python train.py --num_hidden_layers=14 --hidden_size=320 --num_attention_heads=8 --num_key_value_heads=8 --head_dim=64 --intermediate_size=1280 --vocab_size=8192 --hidden_act="tanh_gelu" --norm="layernorm" --norm_place="pre" --norm_eps=1e-05 --positions="rope" --rope_theta=10000.0 --rope_fraction=0.5 --qk_norm=true --attn_scale=0.125 --bias="none" --tie_word_embeddings=false --parallel_block=true --init="normal" --init_std_qkv=0.0412 --init_std_o=0.0326 --init_std_up=0.0412 --init_std_down=0.0 --optimizer="muon_variant" --learning_rate=0.00783 --lr_mult_qkv=0.5 --lr_mult_up=1.08 --lr_mult_down=1.5 --beta1=0.95 --lr_head=0.00469 --warmup_steps=25 --schedule="wsd" --decay_fraction=0.601 --decay_shape="linear" --final_lr_fraction=0.0 --batch_tokens=[16384, 32768, 49152] --max_seq_len=512 --doc_mask=true --train_tokens=398800000 --max_steps=13616 --dataset="wikipedia_en"
MLP neurons of a small language model. Each row is named by its layer, matrix (up: input weights; down: output weights) and neuron, and shows model dimensions 48-143. Each number is 200 + 40 x the weight over its row's rms, rounded and kept within 0 to 999.
After each neuron's rows, "fires before" lists the tokens most often just after its 100 highest values on Wikipedia text that the model never trained on.

L11.up619,174,198,196,218,142,199,198,212,149,202,249,281,219,204,164,142,248,224,268,155,200,185,171,173,145,229,168,193,176,197,180,213,206,142,194,221,237,183,213,144,203,162,214,244,225,198,140,179,187,129,250,200,187,180,229,166,235,184,172,237,195,185,82,202,216,140,242,229,194,302,177,190,197,227,138,176,293,283,216,59,287,225,167,218,202,183,154,246,192,233,146,241,87,193,237,208
L11.down619,110,235,202,202,208,182,230,334,191,244,204,207,254,261,157,232,217,255,174,204,205,140,178,178,227,181,196,198,205,192,269,168,221,160,194,212,265,282,215,260,221,193,167,253,181,239,200,155,76,201,207,132,201,245,158,177,194,189,168,236,239,201,158,200,184,166,186,121,217,222,231,158,193,158,217,165,223,222,139,226,221,279,206,140,205,239,130,217,196,180,182,183,223,299,239,203
fires before: "0", "1", "2", "4", "3"

L11.up186,196,235,240,178,224,204,211,171,238,155,236,178,202,225,191,175,234,247,217,206,192,250,195,252,269,271,172,184,243,220,209,149,205,246,217,196,129,247,274,184,263,228,188,292,219,100,191,224,124,254,234,169,236,174,210,166,193,176,222,142,224,123,188,198,198,198,149,215,176,182,202,238,184,241,239,182,245,238,304,201,153,217,222,243,234,240,242,197,153,200,180,130,255,266,206,253
L11.down186,160,238,205,213,225,231,184,175,180,190,212,251,185,164,204,192,188,152,179,189,214,227,158,195,197,126,244,179,275,141,116,219,153,141,220,213,210,215,208,222,184,178,307,222,182,199,132,226,134,253,182,112,169,293,209,267,246,191,208,202,170,188,174,213,270,196,237,200,196,132,247,216,211,234,89,229,276,245,236,235,164,189,206,167,217,218,190,211,161,183,245,199,243,229,222,190
fires before: "1", "3", "0", "4", "7"

L11.up476,248,272,232,231,185,187,184,167,232,190,189,207,223,82,149,204,223,137,162,189,145,252,177,111,222,209,157,238,197,183,222,184,216,236,273,261,173,209,199,183,208,211,202,192,207,203,194,185,240,205,224,240,203,146,185,221,196,276,234,229,230,229,157,227,134,221,189,266,171,163,170,196,255,221,205,258,216,233,227,157,302,250,175,220,182,168,215,231,206,231,189,173,202,141,163,246
L11.down476,215,175,249,219,279,236,166,176,208,302,161,232,190,194,202,237,270,197,253,208,181,236,182,237,143,223,204,200,203,196,233,245,303,197,214,265,223,212,120,213,167,163,258,188,231,188,244,183,188,229,251,222,167,231,212,213,269,133,155,193,188,143,185,180,168,222,179,190,195,193,222,215,193,159,217,192,158,163,274,202,194,135,229,271,138,223,245,215,259,228,129,256,175,186,185,186
fires before: "s", " of", ","

L11.up667,188,260,238,193,206,215,199,178,282,211,254,282,222,138,169,189,198,227,204,206,213,164,155,180,159,229,181,133,189,221,200,235,206,119,231,180,232,194,260,217,244,258,141,218,216,203,131,213,189,195,255,215,183,231,207,225,220,190,222,242,228,204,259,266,194,197,158,108,218,190,227,226,201,169,280,179,131,213,201,241,103,227,164,198,204,179,149,184,263,178,165,225,151,176,236,217
L11.down667,228,201,289,263,262,192,240,200,232,250,198,235,172,181,125,148,257,116,154,190,216,149,178,100,214,261,255,193,243,137,150,231,127,142,210,109,245,272,186,232,236,170,144,200,111,205,188,191,113,170,187,219,196,270,221,162,218,212,224,187,233,216,218,241,198,179,167,180,165,196,212,193,136,195,226,241,188,149,155,182,188,170,149,201,225,199,204,262,240,149,264,238,114,161,240,198
fires before: " of", " ", " century", "-", " to", "o"

L3.up270,207,227,229,168,161,256,249,241,191,198,197,186,151,229,194,195,158,221,158,153,205,241,219,198,193,130,209,233,155,333,230,245,237,214,228,143,210,288,220,226,224,172,306,264,215,194,198,226,225,229,160,202,210,210,225,204,162,212,187,216,213,196,190,163,252,231,161,241,165,173,272,176,156,224,166,198,244,190,187,154,193,148,201,165,234,206,173,266,224,177,169,202,142,175,186,148
L3.down270,255,232,242,174,167,119,200,210,226,158,231,225,212,188,203,187,220,137,169,198,164,242,215,207,192,123,275,276,237,241,163,260,233,204,185,203,203,284,172,200,148,194,251,196,198,227,262,230,236,253,169,188,205,189,195,171,213,236,189,219,260,279,186,145,169,180,195,189,157,181,300,216,195,130,194,180,235,151,213,174,225,205,223,206,175,273,234,172,227,235,251,182,165,198,148,186
fires before: "\n", " of", " the", "if"

L2.up1180,258,166,243,233,219,205,204,217,143,158,181,187,208,219,196,197,276,232,175,200,197,274,193,208,206,148,207,231,163,217,146,207,224,151,242,172,258,163,202,205,199,220,105,141,228,178,167,169,136,169,148,219,183,205,164,249,259,218,242,128,141,211,231,172,257,198,223,259,165,184,206,244,209,222,186,203,173,195,232,212,231,62,190,134,225,150,276,136,218,175,171,175,156,182,206,237
L2.down1180,217,222,264,222,190,242,206,177,144,189,193,182,254,169,193,220,269,151,147,114,222,261,211,175,216,185,240,230,175,230,168,226,217,221,210,217,214,169,162,233,187,175,303,173,182,156,117,247,189,239,166,219,140,201,251,262,170,176,228,211,267,261,187,212,269,258,177,178,117,165,162,261,204,191,163,233,139,278,129,272,228,159,156,219,245,198,161,192,143,269,203,129,201,226,229,205
fires before: " |", "==", ";"

L11.up1086,143,194,259,245,168,255,158,158,210,193,218,204,183,153,113,219,235,216,249,178,214,153,99,224,148,181,228,245,210,189,212,247,181,178,248,142,177,232,134,195,185,205,161,204,130,168,179,196,235,211,169,171,230,189,236,203,265,129,172,213,198,214,161,205,213,250,172,175,215,177,140,174,219,259,248,186,182,137,204,181,174,124,222,227,210,152,245,267,192,306,226,220,257,166,149,150
L11.down1086,237,155,238,189,212,195,182,233,104,205,278,189,229,130,135,213,269,250,205,226,259,181,122,203,175,254,203,211,200,148,208,265,118,160,294,203,154,198,249,196,162,140,208,212,149,157,117,188,195,207,183,189,258,250,190,202,178,229,194,165,210,172,191,240,208,154,239,169,233,234,128,169,267,275,170,199,201,204,173,144,196,259,211,174,181,210,169,180,173,219,188,244,227,238,258,159
fires before: "2", "0", "4", "1", "7"

L10.up669,175,176,201,203,218,215,189,184,165,127,177,216,135,199,113,228,234,211,239,162,142,121,238,160,193,226,195,199,180,215,138,195,201,187,190,223,201,209,171,190,124,169,210,227,216,207,228,227,170,218,169,284,147,206,188,219,163,216,186,174,181,111,216,241,189,100,167,190,171,201,214,169,201,165,128,209,225,235,213,150,163,168,230,220,223,159,173,215,164,198,180,272,185,118,200,260
L10.down669,186,228,227,156,260,249,184,201,175,199,172,164,248,215,94,222,223,243,220,188,247,183,188,163,192,169,214,191,182,205,105,291,266,177,197,254,200,238,198,199,184,199,210,179,203,179,211,190,248,165,88,189,160,258,172,143,214,153,176,98,230,240,169,329,233,149,246,240,165,208,249,161,213,134,194,212,238,184,201,198,157,174,171,164,244,179,190,118,221,145,167,168,168,183,171,209
fires before: "9", "8", "0", "1"

L11.up1145,240,182,180,138,145,202,221,241,169,203,279,232,189,190,168,149,210,207,153,221,220,283,153,178,248,221,202,179,198,236,156,207,225,234,161,214,212,235,211,232,216,159,194,259,168,135,234,245,231,249,180,218,183,190,194,279,184,269,216,226,193,165,223,252,226,204,167,271,294,232,293,240,183,193,181,248,236,256,182,279,202,208,296,173,237,169,226,157,192,191,208,189,167,183,222,151
L11.down1145,116,162,183,197,186,203,169,264,208,255,237,181,228,228,156,177,180,198,227,216,208,243,177,142,258,157,214,198,191,171,120,228,240,155,162,204,200,184,247,153,126,153,188,211,232,213,239,237,207,227,160,192,170,166,224,292,188,200,226,216,250,171,226,163,163,202,191,189,164,217,215,240,169,179,147,132,149,201,288,216,192,126,191,227,238,196,188,229,213,213,196,198,180,140,217,187
fires before: "s"

L10.up1219,213,300,189,228,227,248,235,177,215,158,191,215,206,213,231,150,272,187,284,150,185,150,210,173,188,173,191,216,184,198,109,227,198,187,196,202,96,194,199,189,210,173,194,240,232,165,154,222,133,201,197,120,147,232,233,118,249,196,160,241,219,113,149,250,218,211,242,176,127,216,152,108,198,154,218,196,210,251,191,154,213,198,170,237,175,202,176,216,217,220,177,231,132,167,214,208
L10.down1219,216,242,179,217,214,184,189,248,191,212,167,155,254,241,203,188,245,247,242,215,189,148,176,202,189,149,176,258,110,233,258,228,204,220,252,221,193,213,180,151,196,190,174,245,188,254,178,226,165,228,161,141,218,235,185,156,191,240,149,232,220,140,159,217,226,154,280,117,217,170,211,180,209,222,198,235,175,279,232,217,146,170,153,113,244,220,219,175,175,279,175,175,205,203,208,187
fires before: "0", "1", "4"

L11.up536,164,169,159,187,265,167,208,185,180,235,241,145,182,164,253,245,286,267,188,170,143,199,271,205,159,240,230,238,147,215,167,121,177,125,222,197,172,156,205,172,235,225,216,142,106,205,228,232,202,165,179,214,148,139,222,246,187,104,198,171,206,253,237,239,247,179,210,187,113,181,267,230,163,178,242,208,183,182,247,157,157,171,242,224,198,259,228,239,240,151,206,168,195,220,162,185
L11.down536,256,173,239,235,268,225,260,285,214,258,183,134,159,203,185,255,304,267,184,128,162,201,163,231,173,185,283,177,235,170,216,170,117,241,186,240,153,201,236,222,188,157,226,205,229,223,134,177,173,126,267,155,199,184,159,248,239,153,179,204,177,187,217,209,216,210,137,249,170,195,219,223,178,233,209,213,186,210,189,166,239,181,174,178,183,239,211,179,234,176,238,241,195,284,277,164
fires before: "2", "0", "3"

L10.up1194,110,189,217,283,207,220,210,154,247,197,174,251,221,140,286,153,149,201,199,255,209,208,197,112,172,174,162,246,219,227,133,258,187,230,135,225,198,165,259,196,188,214,166,209,210,163,134,273,138,231,142,209,236,206,195,228,174,164,242,200,215,169,227,256,215,174,235,114,149,252,185,247,185,178,178,208,143,209,199,284,220,193,102,239,139,203,198,171,193,197,193,162,183,195,235,199
L10.down1194,236,235,210,225,231,204,208,161,253,178,188,211,174,227,185,152,160,200,212,143,266,180,264,131,222,288,208,201,267,214,161,146,179,242,204,120,144,164,225,225,210,250,167,205,225,160,178,240,168,280,140,291,217,210,239,158,274,155,183,242,170,210,196,167,139,173,127,174,294,298,249,189,246,236,261,210,154,224,173,258,152,64,204,150,159,251,171,210,202,234,238,167,199,192,213,156
fires before: " ", "-", "qu"

L2.up849,204,229,198,142,148,178,145,180,161,221,194,227,162,193,193,266,173,196,193,198,170,251,229,257,213,206,268,195,160,268,244,231,205,241,209,237,190,184,139,210,206,184,210,185,217,196,266,187,242,172,187,209,154,220,248,168,187,209,159,177,211,178,195,161,217,226,133,201,212,157,221,237,250,242,246,130,179,204,148,158,173,221,146,137,148,241,181,200,191,187,108,200,152,222,208,223
L2.down849,248,218,149,149,232,163,140,158,183,199,222,185,222,167,162,257,197,215,146,159,131,165,186,259,170,216,238,286,128,202,162,154,109,280,284,217,276,216,227,203,169,148,264,122,160,185,229,206,262,142,217,177,162,158,257,225,202,244,133,179,242,155,202,185,249,160,190,246,206,172,230,187,170,158,211,236,243,143,196,261,134,182,220,165,151,195,164,188,264,235,203,203,178,299,206,103
fires before: "\n"

L11.up840,180,129,156,224,164,210,173,165,197,147,232,226,159,118,199,200,166,190,246,188,190,201,229,195,227,281,194,161,198,236,191,236,241,262,230,190,256,204,184,269,125,149,189,185,194,185,121,174,150,195,151,201,195,184,174,210,166,91,107,201,247,221,170,199,202,208,165,140,180,202,279,200,220,133,148,182,182,145,163,211,225,212,233,169,171,167,202,271,189,210,208,213,225,131,172,249
L11.down840,190,176,188,160,164,238,257,205,219,205,221,219,200,126,190,181,210,241,200,155,245,186,241,221,189,235,169,261,187,176,204,309,181,187,246,199,170,150,247,191,179,124,211,220,179,179,252,174,173,211,120,199,173,213,204,220,211,198,210,161,198,226,184,203,207,127,142,211,207,211,230,289,166,207,236,243,135,142,246,228,248,216,216,136,173,158,181,281,203,237,123,152,216,219,213,210
fires before: "5", "6", "7", "1", "3", "8"

L10.up206,238,214,143,221,216,154,212,161,230,143,203,211,188,176,226,219,253,139,124,136,207,222,255,127,239,220,205,257,146,213,151,187,181,190,237,231,219,236,197,162,153,250,185,177,161,130,166,172,195,218,118,145,146,120,198,156,184,277,212,130,230,204,199,191,209,192,242,183,234,256,203,247,199,137,193,260,144,211,196,159,161,168,240,235,211,185,201,190,233,188,230,169,177,270,186,152
L10.down206,156,191,160,231,264,194,162,246,214,155,212,170,197,152,209,284,176,245,243,218,204,172,292,225,147,246,190,181,207,211,176,111,256,155,174,279,202,158,216,217,191,271,150,183,211,150,195,201,239,247,138,148,195,149,176,310,175,167,251,211,207,300,223,179,223,261,140,209,203,268,233,227,135,127,186,180,248,179,216,185,137,135,147,264,159,226,124,291,191,188,276,201,231,223,168,200
fires before: "2", "3", "1", "9", " |", "4"

L10.up19,248,138,244,160,105,239,172,181,193,221,193,169,249,169,173,202,228,200,164,240,197,251,210,173,150,235,208,173,227,231,182,251,178,161,221,264,229,196,222,164,182,168,167,225,220,158,169,179,259,189,218,187,255,185,208,246,183,228,306,182,237,250,200,199,177,207,169,223,200,193,168,133,136,219,193,222,249,164,196,279,315,178,287,221,255,191,283,156,137,109,201,211,242,182,180,199
L10.down19,221,218,228,194,215,254,158,204,144,186,170,193,225,226,164,236,112,173,251,218,147,254,174,148,165,219,172,230,221,176,221,157,213,195,190,197,178,168,218,130,220,254,231,229,195,213,293,261,216,191,173,198,247,224,184,266,204,135,192,245,207,125,190,170,143,240,184,208,298,213,185,220,169,234,243,207,125,203,272,162,185,200,209,223,234,235,229,271,250,229,124,192,191,212,156,224
fires before: "s"

L3.up1079,254,226,207,186,193,197,243,243,127,151,196,220,200,199,266,237,156,241,164,205,227,160,171,204,251,190,177,237,228,269,199,198,195,307,296,158,276,225,168,231,138,289,210,207,243,189,209,181,218,176,186,202,182,183,249,171,210,169,190,201,166,223,176,134,274,128,151,235,197,163,192,165,276,195,248,220,266,141,116,196,138,130,287,150,177,242,236,169,165,187,157,210,131,225,129,175
L3.down1079,132,211,236,212,235,268,161,213,160,132,248,157,157,198,180,125,172,194,137,226,143,167,114,190,226,179,209,265,175,237,260,232,166,214,266,289,201,214,236,204,232,244,258,175,211,218,262,173,161,216,268,183,171,195,259,234,211,198,159,186,215,234,171,212,224,229,306,243,242,157,214,192,151,229,199,188,229,109,125,195,164,123,171,122,270,225,256,188,222,193,245,179,165,161,169,185
fires before: "\n"

L11.up882,285,180,187,238,256,194,171,147,160,142,165,215,223,233,226,148,248,124,190,215,127,188,136,199,230,224,173,187,213,169,138,236,211,198,217,179,181,190,210,116,239,206,150,188,266,176,212,154,167,153,177,166,207,193,179,226,150,114,223,180,178,323,257,216,177,90,239,196,218,195,206,231,185,213,269,153,148,240,239,223,145,173,211,178,183,168,305,167,199,250,191,256,220,181,230,201
L11.down882,249,186,139,166,213,218,186,192,131,249,138,187,212,143,240,170,195,193,192,102,215,206,234,203,132,158,205,127,202,179,173,146,182,136,208,204,264,229,186,269,173,186,197,179,225,256,172,198,285,178,271,177,191,139,224,239,188,236,193,140,288,219,205,178,149,253,177,221,211,181,219,128,247,229,216,220,170,166,203,117,214,149,180,242,197,244,178,173,206,225,186,160,256,173,229,179
fires before: " ", ",", " of", " |", "."

L11.up77,138,233,157,249,193,222,203,160,200,172,158,213,197,198,182,201,171,218,209,155,261,179,178,169,166,271,174,225,263,203,174,208,216,102,189,200,168,178,202,190,195,194,174,189,239,194,160,217,132,174,207,182,146,185,206,145,238,165,204,190,194,155,187,226,193,207,179,151,204,208,223,157,234,283,177,233,167,266,208,136,245,208,183,167,257,191,116,146,246,225,218,162,198,160,165,203
L11.down77,155,167,216,250,231,173,252,230,148,286,235,172,310,269,199,241,189,254,260,166,275,175,197,185,170,184,130,223,156,201,214,208,225,179,272,207,160,201,212,180,167,145,197,207,173,220,133,196,151,157,245,151,238,301,196,171,212,194,180,134,218,150,243,232,261,207,231,150,276,177,172,192,195,145,171,135,223,206,232,233,207,288,248,103,243,127,182,184,209,193,205,207,202,211,222,241
fires before: "0", "1", "2", "4"

L11.up631,241,238,130,201,234,220,201,201,198,168,216,151,137,210,155,244,219,244,192,140,159,249,242,262,193,255,209,190,265,207,226,189,215,245,226,225,206,194,170,156,135,264,157,167,259,148,202,152,179,181,238,165,218,290,176,208,159,206,151,201,215,103,204,138,193,196,158,246,236,138,234,163,186,172,235,211,239,289,253,173,206,232,203,232,204,153,197,219,155,238,210,228,171,236,280,182
L11.down631,174,211,172,227,188,158,202,173,204,239,129,210,171,132,240,218,113,151,253,279,198,173,224,259,225,179,138,147,179,194,172,175,213,188,247,238,278,229,183,162,169,200,199,258,176,116,220,121,139,202,200,129,199,217,184,194,262,164,135,210,170,173,116,126,217,218,106,234,187,154,186,176,229,225,261,171,160,198,205,197,212,248,208,237,262,215,239,211,150,239,245,236,211,192,262,232
fires before: "7", "6", "4"

L10.up1244,168,203,239,293,175,209,273,142,190,216,194,223,171,136,182,248,158,163,158,284,124,223,180,212,213,264,176,207,273,240,258,244,261,121,233,187,198,110,166,100,175,212,166,190,236,269,253,177,246,157,211,158,227,221,206,221,238,137,222,198,170,157,237,193,240,167,220,176,195,163,183,275,187,207,191,150,227,212,189,177,186,163,227,210,157,216,125,133,228,182,205,222,195,203,182,222
L10.down1244,231,199,211,188,180,243,274,164,223,174,184,188,163,189,200,196,193,181,225,214,204,203,201,211,164,256,158,196,200,180,237,244,199,230,228,164,187,137,191,197,198,225,189,224,264,241,198,230,166,208,172,156,200,238,205,227,157,213,202,144,183,197,209,183,267,171,282,142,216,115,131,202,215,152,249,173,163,220,153,205,209,251,247,162,114,212,193,138,212,274,198,153,212,214,241,251
fires before: ",", ".", " in"

L11.up75,181,157,218,232,214,200,171,192,208,228,152,177,230,244,231,209,203,221,192,174,276,161,232,177,210,236,253,159,142,206,179,153,167,231,201,200,287,180,119,232,163,253,206,151,173,187,186,210,140,112,255,210,201,228,192,249,231,146,148,228,169,220,235,151,192,195,251,132,200,177,200,181,172,146,206,206,217,236,235,180,135,164,254,226,246,213,185,203,211,264,242,189,234,196,224,211
L11.down75,211,150,221,205,185,252,240,236,177,150,209,203,249,243,166,221,266,122,202,178,219,230,237,206,196,173,216,141,131,186,239,158,208,234,218,150,218,209,177,208,207,148,168,201,102,207,176,228,149,222,147,177,203,179,233,158,193,267,101,181,149,179,191,217,180,190,222,232,207,160,175,196,249,176,252,205,215,182,173,172,138,224,247,210,255,263,161,258,230,188,196,252,238,168,151,168
fires before: "2", "0", "3", "4", "5", "\n"

L10.up535,231,241,169,219,203,253,185,259,177,185,217,192,198,205,270,254,298,240,272,209,187,145,261,248,147,176,245,207,180,227,213,192,143,214,256,190,159,212,264,157,233,203,154,217,167,138,204,202,86,236,138,214,161,197,229,152,207,169,279,243,256,109,250,213,162,192,201,209,217,187,227,204,215,199,174,143,209,287,242,169,214,208,167,206,210,238,200,285,189,189,196,118,229,289,254,242
L10.down535,136,226,244,194,271,218,159,190,140,130,192,230,210,160,186,192,230,167,256,106,173,185,222,233,109,161,229,182,204,142,257,266,191,151,256,142,186,202,195,232,152,198,185,193,247,187,155,265,215,189,201,217,197,192,210,214,200,219,295,247,232,172,159,186,174,199,201,227,168,204,225,199,224,272,182,180,247,200,243,154,175,196,195,321,167,169,165,239,189,232,169,180,217,205,260,212
fires before: "3", "4", "7", "1", "0", "6"

L11.up742,243,143,266,220,179,104,166,213,138,267,207,220,197,207,211,227,243,179,163,292,226,160,219,140,165,145,214,222,190,180,170,224,195,203,271,213,163,240,233,167,181,177,224,152,105,244,211,248,186,231,224,138,182,147,276,155,199,130,231,162,157,210,156,149,178,192,189,206,205,129,159,255,213,188,235,197,218,165,199,253,195,199,244,165,212,227,142,286,196,189,259,293,206,174,195,180
L11.down742,196,185,250,192,207,155,252,213,142,264,198,150,250,167,160,185,245,208,236,248,110,118,211,194,153,191,256,149,164,216,126,227,178,199,237,231,159,261,236,219,167,179,243,239,156,214,210,249,147,193,226,153,218,216,226,175,219,196,186,210,221,224,171,186,136,223,227,129,145,160,215,192,245,215,205,125,198,207,213,220,223,152,164,151,261,186,203,346,254,148,304,228,221,201,174,204
fires before: "0", "1", "3", "9", "4", "8"

L9.up1008,277,256,175,190,239,175,252,115,243,175,282,252,197,169,206,230,173,156,145,183,148,187,117,201,209,222,181,295,181,158,240,210,181,218,258,178,211,139,224,183,161,221,132,70,247,147,284,234,215,170,203,183,194,174,168,251,188,220,196,214,184,228,188,245,159,185,202,175,291,182,196,257,173,174,227,246,148,220,170,191,243,237,206,198,142,215,168,206,228,176,169,275,212,201,163,244
L9.down1008,235,208,200,238,211,200,199,204,282,253,204,223,142,193,260,260,240,168,195,234,165,236,229,205,199,189,228,245,114,120,198,229,150,186,229,208,232,226,154,181,227,157,151,158,277,185,116,146,227,231,161,246,245,217,187,185,197,255,227,251,218,255,258,173,228,184,209,127,202,172,207,196,172,221,235,149,251,200,215,80,171,196,245,152,226,174,228,236,173,160,226,260,194,204,232,213
fires before: "2", "1", ",", "9", "4", "0"

L11.up751,270,178,173,202,268,207,301,241,237,203,206,226,254,174,211,294,186,195,230,219,115,203,204,172,181,228,223,155,200,167,281,165,220,180,263,158,105,243,295,197,150,256,156,211,178,153,181,237,138,234,200,227,181,217,304,198,175,172,215,239,243,173,151,204,240,209,189,211,311,227,219,139,195,257,187,194,215,216,183,196,229,205,136,233,215,207,272,181,198,234,174,139,243,245,165,180
L11.down751,204,195,205,313,193,242,211,140,139,221,246,109,238,142,219,188,155,186,224,153,192,195,177,172,143,181,168,250,255,173,280,192,248,262,237,175,260,264,133,238,207,162,198,264,246,231,137,177,201,232,175,232,163,212,147,233,210,179,174,248,182,266,199,197,193,225,189,204,227,165,268,203,162,165,176,193,236,154,194,217,223,252,163,142,208,221,235,181,191,204,283,271,195,138,188,191
fires before: "7", ":", "4", " |", "s", "1"

L9.up219,174,110,218,198,210,161,257,209,211,235,121,195,202,93,184,178,121,188,226,184,239,220,163,202,154,138,203,181,237,221,140,175,186,243,252,177,161,172,175,212,184,169,217,165,184,217,215,228,214,167,202,259,132,131,190,220,137,161,277,221,234,217,173,230,118,156,118,162,186,257,211,149,195,216,194,221,236,135,204,276,105,178,193,177,201,191,209,210,248,282,271,261,175,136,207,167
L9.down219,283,214,198,237,253,174,216,204,174,166,157,218,225,209,212,271,137,179,203,208,201,113,184,247,226,225,181,205,202,193,202,175,229,192,210,181,214,240,244,228,190,283,205,166,191,187,181,291,160,241,175,172,294,177,218,254,164,203,157,270,167,203,218,108,133,171,266,180,160,207,196,153,208,202,116,165,164,185,215,215,189,165,169,100,227,184,212,234,204,155,198,183,148,158,199,182
fires before: "8", " States", "9", " "

L11.up621,231,174,261,164,141,244,228,175,187,214,158,196,213,110,219,176,244,280,187,207,182,293,147,167,191,173,153,203,266,258,254,237,220,249,251,206,151,219,213,205,268,118,209,208,203,139,159,188,213,180,164,221,209,249,254,223,161,242,215,183,246,180,248,216,237,186,224,193,248,159,254,186,167,240,169,226,194,159,210,252,324,181,304,218,287,208,260,151,157,111,193,217,211,120,241,225
L11.down621,196,225,185,184,128,251,221,219,248,248,179,239,228,230,206,205,156,286,182,172,155,197,156,240,243,239,210,177,213,230,177,224,187,181,175,183,214,191,153,138,177,213,228,255,185,167,268,228,167,203,157,145,220,68,226,228,256,241,199,239,180,145,204,242,221,194,173,151,227,233,284,252,174,209,173,239,182,183,188,166,261,145,159,110,167,228,304,186,195,243,206,194,159,196,162,212
fires before: "s"

L3.up89,209,195,217,176,134,148,188,224,238,224,168,240,203,154,215,142,242,152,191,207,298,181,209,243,148,184,200,204,246,194,210,198,231,193,229,235,156,151,291,232,223,148,212,132,151,178,210,263,167,159,224,192,250,138,200,244,134,226,210,187,207,218,223,216,149,156,192,114,272,216,212,106,164,166,208,169,225,235,147,214,170,166,240,275,139,177,115,259,158,190,213,255,180,127,193,153
L3.down89,155,204,208,191,258,258,225,274,269,238,188,205,219,171,225,161,229,159,158,218,207,170,211,181,233,257,227,193,131,187,119,210,211,182,226,211,204,158,192,251,143,268,222,135,187,246,221,272,198,232,168,250,194,171,168,144,206,154,164,223,188,169,229,192,159,226,145,222,163,237,214,143,287,200,227,213,155,256,295,126,219,168,167,136,254,194,217,135,215,158,169,181,189,167,181,261
fires before: "6", "2", "8", "4", "7", "9"

L10.up577,168,183,161,177,188,225,202,216,174,230,219,200,139,220,192,183,260,297,154,247,144,162,219,226,193,225,174,155,111,204,169,250,175,153,238,231,161,177,238,154,230,300,196,180,158,196,206,156,179,182,152,211,153,227,228,187,247,219,128,247,191,144,183,186,189,244,262,245,214,182,192,259,200,160,221,169,192,232,149,161,188,201,198,203,158,218,191,194,237,213,194,175,211,304,185,260
L10.down577,244,170,181,187,253,244,189,190,124,129,229,205,197,211,210,243,221,169,232,207,205,204,268,277,165,240,213,169,204,252,204,213,194,179,180,221,203,171,224,126,141,283,201,225,152,184,206,230,237,239,221,151,184,219,161,215,181,142,212,158,192,204,194,261,185,197,133,266,193,195,253,251,211,207,238,269,249,212,330,222,267,244,250,217,224,129,221,212,177,148,204,170,197,213,193,207
fires before: "3", "4", "5", "7", "1"

L10.up994,122,188,237,199,157,205,218,216,212,190,182,181,139,231,271,271,258,197,194,105,165,153,280,147,175,215,273,197,115,158,159,163,179,235,176,196,277,191,195,190,168,211,197,138,175,175,168,192,238,163,172,200,157,167,211,255,246,161,236,167,179,151,227,236,189,218,243,158,248,184,225,245,171,167,234,225,278,241,243,171,164,173,150,168,172,207,199,235,211,197,182,149,168,250,195,167
L10.down994,238,214,211,260,193,193,242,206,214,189,195,239,158,193,213,211,173,229,197,209,191,221,256,210,171,192,188,208,193,147,239,170,230,213,213,103,221,134,210,184,182,203,223,245,152,185,188,204,213,222,240,110,249,193,178,165,209,214,227,249,115,218,160,161,227,196,254,232,172,171,225,247,230,192,262,212,227,83,155,184,286,179,201,185,193,133,210,190,199,146,186,217,217,238,228,195
fires before: "3", "2", "0", "5", " of"

L10.up737,268,178,168,159,242,215,227,200,164,180,203,173,207,164,243,175,227,219,202,249,165,205,254,208,97,219,257,200,198,239,241,225,179,240,213,199,189,174,268,179,190,258,156,195,179,151,163,202,156,177,189,222,217,157,165,168,145,195,191,208,152,190,210,245,190,184,259,141,251,186,203,218,201,40,174,253,264,232,136,189,177,194,219,220,230,214,224,231,232,171,190,165,178,214,116,243
L10.down737,165,197,156,100,285,171,211,170,203,259,232,162,225,157,240,218,193,186,219,66,186,219,334,199,173,237,241,226,242,126,172,208,174,176,199,159,226,203,230,229,138,202,249,187,208,145,224,268,154,202,180,159,221,190,183,240,163,248,213,250,166,230,167,128,213,197,242,208,192,183,224,172,132,257,171,161,201,184,256,151,186,201,171,266,209,234,196,224,207,220,217,124,312,186,212,186
fires before: "3", "2", "4", "1"